python train.py --n_layer=15 --d_model=256 --n_head=8 --n_kv_head=8 --head_dim=32 --d_mlp=704 --vocab_size=6223 --activation="swiglu" --norm="rmsnorm" --norm_place="pre" --norm_eps=1e-05 --positions="rope" --rope_base=10000.0 --rope_fraction=1.0 --qk_norm=false --attn_scale=0.177 --bias="qkv" --tie_embeddings=false --parallel_block=false --init="uniform" --init_std_qkv=0.03 --init_std_o=0.00549 --init_std_up=0.03 --init_std_down=0.00331 --init_out_by_depth=true --optimizer="muon_variant" --lr=0.00808 --lr_mult_down=1.5 --beta1=0.95 --lr_head=0.00447 --warmup_steps=200 --schedule="wsd" --decay_fraction=0.295 --decay_shape="linear" --final_lr_fraction=0.0 --batch_tokens=32768 --seq_len=512 --doc_mask=true --train_tokens=266600000 --steps=8136 --dataset="wikipedia_en"
MLP neurons of a small language model. Each row is named by its layer, matrix (down: output weights) and neuron, and shows model dimensions 128-255. Each number is 500 + 50 x the weight over its row's rms, rounded and kept within 0 to 999. Numbers have three digits each. A neuron's up and down rows have the sign that makes its largest values positive.
A block is one neuron, or neurons of one layer that tend to fire together. After each block is what it responds to, as a language model described it from the Wikipedia text at the highest values.

L5.down408:527500520467459492423515462552474576527489510475495542401449498503501439511503422606511497477429554516524533529533501492448420370515552494575505515509598436528519449515493537425557586543415478423612509605541448453568518514500475552423554481531503532470500461535505494515507488535525503361565540509501560479581565546559569477520597519543502538476499493452459450488496470398402473513453
L5.down524:597508516548533565506506369520408392519537408460560560469471576585500508551440460559475565517579443458623424469465504582481564452528449422478470489543526425533442479459482494428497486415499580399614531568487497436504473509488511556475546529455526536533404439483514445441501526497476489442487487472498526456445533547454578489499556463532513481492519387611455455503506471409557548421563
Responds to: Clause-introducing complement boundary. Fires at the end of a verb or connective that opens a following clause or object, e.g. argued that, suggest, describing, However/For example commas.

L7.down334:417474465458449534532535548415490464550494528667482467514405499476455406479508457491466524459552461458455508492536508499478494490483416508450546490613542477501420436550502494536500478488532447586564428617513513466378486543516419455452504542485415429425416496546537599480499577492561580510506499545403436464498545454528580490425506476486489505505460520501424485595544530566470452452524
L7.down379:572459549566440532496420487504472500394519546560557449561457545481466528551607461556533497531515450492456435501564576551513533499513557558514446490499583559529507559551536480467451550472558583502569488531446487503472424538491513562494404588459550467473411604547468543533567411492537479456462519484525465479478496516479543458516520516508554626452590514485531495559485442528467476550508
L7.down512:496522452529572569516430460490485529467451544516485453524477612476508526519563555434504400540537577543468477477488536514468510496536576505491524422394553466494507410495552478542493472449525510569655394541438539462494559547544516520473524522525531512528418472658471423571459482498452515534588559442426433416518456579488480412510528494436629454449477569483460575521465527603440474517444
L7.down533:503577513479459555500500555456516529464454566462469541546499524434580494401531507578422466464480508510478455472616441536483449581561390474555421439525512506478528578485473450558343589461552554539524519363452551450535558589505511491502510496493496493529482507471589505456549507549539604459430482555516460511518424505475598551533488567416409505524530567483498458542579477561524439535467
Responds to: Final coordinating conjunction. The word "and" (sometimes "or" or a comma) joining the last item of a list or clause, e.g. "record and a", "$15,625, and the".

L8.down42:441405453527462466489559511490491478550523502479472455473507544429500504510453552474538466441538502459508557526441553431521507514497472513550419462585455528575536470443550521476531531540516567453643471603561570528525449568496436514555556449555556468550478481545543570421525453568475397429514496549412505527458437540454474512437491489536559551469568489473477453576415488420541503530572
L8.down64:496492514507502457493492451510509532554467539512514565479456534478491495496546541463482583391491472559523463450591436499425405453421559473500459405585459511473426475553623481535524431524512512507364502407532556482532466511512481398517566442449471478555466416393497508475488493513514370486509463507484427528486482560458511478435473469484483496527401421376476515528457502527502487498593
L8.down196:392509474509551521409611471464513453465527491461496501571457487452548539465474391461440478504486547546575495515385490527551427556442656503510501517499546490498455473534496536542561455494550469453609467493491515426386527519507429414538453533510592452455507475482531436515530446476547475530499560457560414598479607520465576569478467540482528392450437493495492533565540496498451498515377
L8.down227:484444552506558492519504468478490465529523479513597608515473466438542605542455530470475446590505561501539541521436519488533466457554563535574555547423484490547519439543536457566486553422449470492504472584582523443506487545536567583502453472471530564471493497473548575507507544492513564514504447519512481439486581562406520443440540428585532435457619397539462483493525595388429468525459
L8.down340:493394485439472633458519579564499513571509530471439548494541455667517551551527493517493518510464506468486434411500503572526484420551564467501622510460435520477570515440467548478486485409472467499505565529467515455518497475538479470475466535502472462443477545499457518520513547475532440520535497434494432536551586538479444529521499577463603497511513453563470434475517598516467509466449
L8.down594:466417550455522528440532468562420470572534459403629490545524554476580491544490534533459401536481529465574464458490509545441473577438505471464540476430449522514550472509461485428433406604544493492412395536443649505525470533560495484499508537591523479522514537605528510512519576436507377555531569436541612376507487568519533472551562552551490528436462384421561516561492475513435439436568
L8.down626:446547544484471606472429552498531478528488536489513610506528553533505457512515513436545453546491472433480582479532582404556543588496515497535485362516486484550566523561492407560510574565490523515494541572585555486402459482579537520580458462567519496481529448570490558475554432556481477431566472440417602490529451509572409474405497533469569540488475433478543531580489611498479478465486
L8.down633:536487492406511516491478406428386452512484583581535521455643459522545485481527531476460493609550482520512508501504484517448579497453565484525542436486537539609506411504395560484415467514542489416544492560424468467540557542478534431490485462513535490507423507588514502444493472434403499521572427538529519472531472450515484529549602484550456507459459448390415470576526454490497564455542
Responds to: Coordinating "and" in lists. The word "and" before the last item of a list of plural nouns, as in "saxophones and accordions"; occasionally "or", "of", "for", "with" after a noun.

L8.down134:552478556483583475510482502452562473469521458494418596437390481493514477469484460547476453518540497522441544548523432432512473489425607613493474558554520476522495594473531491528503471514563514495564523449599517493566429515435450508489481543566473476538482498544474517519485532486572480524449561507531529510439529632526515416489494383506543498490481559492546470483558503428488589476412
L8.down143:428577532498544394447530401506474352474529460535574488569536441556512515546552467481417418475476486481628544505559534459451487498436454503514477572453504580536454484429557493448468463491555658461528470512447478515375522446500553518544493552482513502363601541460556498484473490438468486562427555437539505447497531468563518463448416530481450442487540490486461527474456529468501441445486
L8.down169:508475519466539466536430514565564541424472464509476477524592511423523425524520568497419430418454502492529498489597460530520457481516525494512431489489478488554556568442550532527587535439582489529598462604511459584568531487463568505422508570401510479429436551475541491469510455383442462423371514460455443548513518377471467507513509568457465522478478384480460573484458582453465435543490
L8.down251:507439620458482490569512483541495491489495570491489533456489473519452522474535412523466539414422533487504486457533520521546469439500492470484456444464569545519530623332474497432485457438522472513515375526575505466442531481483468437476406442419426506552477533414566368538578546452574526520571529473544525539502459501522581551595484559539549377489469554435498569495513488487575629490549
L8.down254:491476470398615490526532392501528365501533477444529507548470502476566469525554478481481480430415595449532466426536488479408426604540437418533480489519533441573472537537617513499475517558448474401419503453585502584486565550512633364470516495518432598504520499497466538487533492515471511534493440567460491513610504455535487479463564528396540430548543396486529492506478468463375530543472
L8.down336:470492463473473543517535479476514497486507495485579476503468488534506532564440483524487573423479597557518410449385487597477520490505515492533548480444517498519474473534524504496514582388501431476556561499492600513476500522498517503547486472429511488496462480555502504425548456608492434485452445504509503576553512492479455549579600446447398565505544491468562580427465597468631444504490
L8.down442:462554549454565438570462478634510474458513457493490432447561446448430408518550560439537460534475384526520562554512482528583475521451408426610534443523567467527520539446535444503598445510503465471583418542522512516489552588491484511449552534551442550498474535502475490518556547518445449525456503495531504539530501598501414549517531560461525460509536468459530533483620470461541514513486
L8.down527:494432416418543533468425525455370492466449526483431439500564518428537568387581588562482456496482528545533528503647428463502527494513523505539394457428437472429494423554411523431498497510482531538403630543548518368497482474539514516577515459539425601425574495425456455445533516468495429485544517600447527512506495514508526521478485535533428542467462434587473466451465448561563505574503
Responds to: Indefinite articles a/an. Fires mostly on the indefinite article a or an opening a noun phrase in Wikipedia prose, as in "an editor", "a daughter", "a two-year deal". Weaker hits fall on other mid-word or function tokens.

L7.down215:420524475592587433515518525479550459444506445457547510368515509475510389494420508455479455480455436359533577508501451549479445466443512431484475451504452593604516483530499594477599406525483486504557552515523509469529445457518480541446548609514561497556550512523457428473508469377577461507518555443430425510551491527498492573568495454507538497437587490480454512493466472470516531440524
L7.down388:524472550542458478537565582414458464533460541564526491507514437550515421441488469580453508469507532605462536569483506550563502591436470438578443484508510540467495473577526506439516539502509431424494530526370443545538492551571444528447566514459576481541557482446537495495579457557411443413507468600439606601540487610441437496492578490549419450487466494492458537535525488513476394455544
L7.down624:437428441528470452464551493511491485501466546481460477508464482531605564568468476514441501616551498490572488536597539531613513472470482545418547548520475572507554439508492453503524604457466489469570561472503571515541455483462506570513472478513537549442443542437483506516519447480560525591511462502509443510506550415529496493454547432508445488493571514551552441472511536461580535470484
L7.down648:495530506500603520523478463445533490571567456561539519529468488490429489488536493396540474523525554523532435559492536510511477427482461515567456486508421457559459503471541498436480497428535413537374545604458440436461517510521472517423435541515581502502384505576462602491524435465505442439525531446460502438515465507476612560431538551481562465422430543481487505454447493504451517529584
Responds to: Verb slot awaiting complement. Infinitive "to" and ending pieces of speech or causative verbs (accusing, asking, convinced, invited, allow), where an object or complement comes next.

L7.down88:452445503486502462527502539452513477482479494527514555509503490515511511486532501526490492511477481551489535516507515478476478504510474488509502480505525519498483483485429485467497485513528508512999474556488528511503517497454488535514515537478501514538476499482533473521463497546491503552497519504527478467510489449491522544530500525453449466532520444499497487508482518496527498491544
L7.down212:545539539477497470467503426522434395499521454516422542522433499502455452471590535531552476533533477448430515525507506435507478451439477475550415459529564519534559564492636513475526555538453552464738457506518467456490494464390477472595460653466483521533487546494557468492506548477537551547503468427549537464634500522515426552532477426420591544473465548491491487498493483541499557554490
L7.down252:576483448448555533445524573468464505528482462513579550404502523495614490596505575494563580525513514558426553485487538531609504479464427445550505454512629541509552547515426555419537523531523507457595579553563489502365405476471515501422495436437492503493486537478522476448527474520549542515499496540482431404505555468460574495520474458457448487441550487462478517534532505552432629467394
L7.down609:546598465585513515510396498532478554503422469437488497470565423587493473592455572502531534538473519456539499584447444485538482471531483496477485537436376459520472465556614522488554448469450431449660520548465516442563466519515519560525572433495521468466512374600496495548539480481554510459431446513599482506489426514502501492491516568490493533460517475406517518504606498570535542482559
Responds to: Paragraph and section breaks. Line breaks after a finished sentence or table row in Wikipedia articles, often just before a new paragraph or heading, plus closing == of headings.

L8.down188:483544521435502487518514548518599593455555422515488520544548549583449561498564527402573560537543526453436434432550626422502492451447501540440505542465501509440433487472574446578520483598504530528458527538559539406473518603537507426539522440560470512478551501523456532446547475528549530465494519456486476525487485561534511511525518479496439464572453490442497500409519541470504412446525
L8.down234:527524569505514484553490565446411506487516463479549500462466462486482430561564419572540474523497559469430513498530559634485495502513481494561460481509620568577528521405495547515538420558557481564597533473539459475486509435523557502560452494497474484565515476424493506525439476646548507503476489496465552531503472491537562532483450516485586544542427461539497562524454621528411599523467
L8.down264:556473394521412441495502484510516466589566529404514602555448450440498513496484537515505539488480499500543452468553492498452522416537414506509469487463492542523538549493370534443496505457455505551634535643517510483517515549451492593491537485421484527573443463481502528424517478394547544448477562446486514517545472436553557482477457467457523574453588517516457407492513542470430507364535
L8.down278:549532543425521447533512578411484492466506500526513399510506588471464462610505502506469512573564501501454539573498495411560592461516481483501564580475454425474567508585496514495449484548531463511512513504452431436455590475461604462488533564529467445508551525528467453436567510437501570562482567416463482460560518462500531442570379614524502615534459475502528507569452443457580497486518
L8.down283:494498608602481539490450472485434539439607477465500449533497540481480494440502533544475410493503504507544546498573507527474481499640568468482508472532506525552471543530493453485520541459478515456545506526508477645620472536483412496527528542457560425510501489474507423554450474485401413488566515541583533508456413491504425557626522457591421467475474637516505424449479563464523435478470
L8.down590:423418491546548458576571480521543502479444462509466444570541604546479540441394553457505514463583511445530506471516529490497476479446518493465452480574441588519517496396591568491479482509481580610543423545504496506491538548458458460488392540471416480499465428520468466452599438509462467474502526508483544434591422424523509580515518473558521407410503487524444455560490488492472564512590
L8.down613:549456488506470507641533604590485483541480470427483505439525449520492548523500451457479400514441484524551477444376435472547439452509444481445502511524528539469470540518458449560595463502523505544520514451493458467567478474453509546507547431457434579445525552595398492390554500557561467456483581460487457418472488542440561551448574469518411538570501389561491430445543469542480519506491
L8.down700:524554563443475534523548463455502518492444420484502494533515547543553491552497376544523548472545467477542446383436513525503503569628527467497504518514441480604452503487595484571564495499435452513510480532478549481415594559517566572530500567507508542601588452422560498535423471475603578495584513453476476505486497574573537433461521491544365425549463373562523547398542431501519489523469
Responds to: Verb before its complement. Final piece of a verb that introduces a clause or object, often a suffix like -ing or -ed, e.g. asking for, stating that, decide to.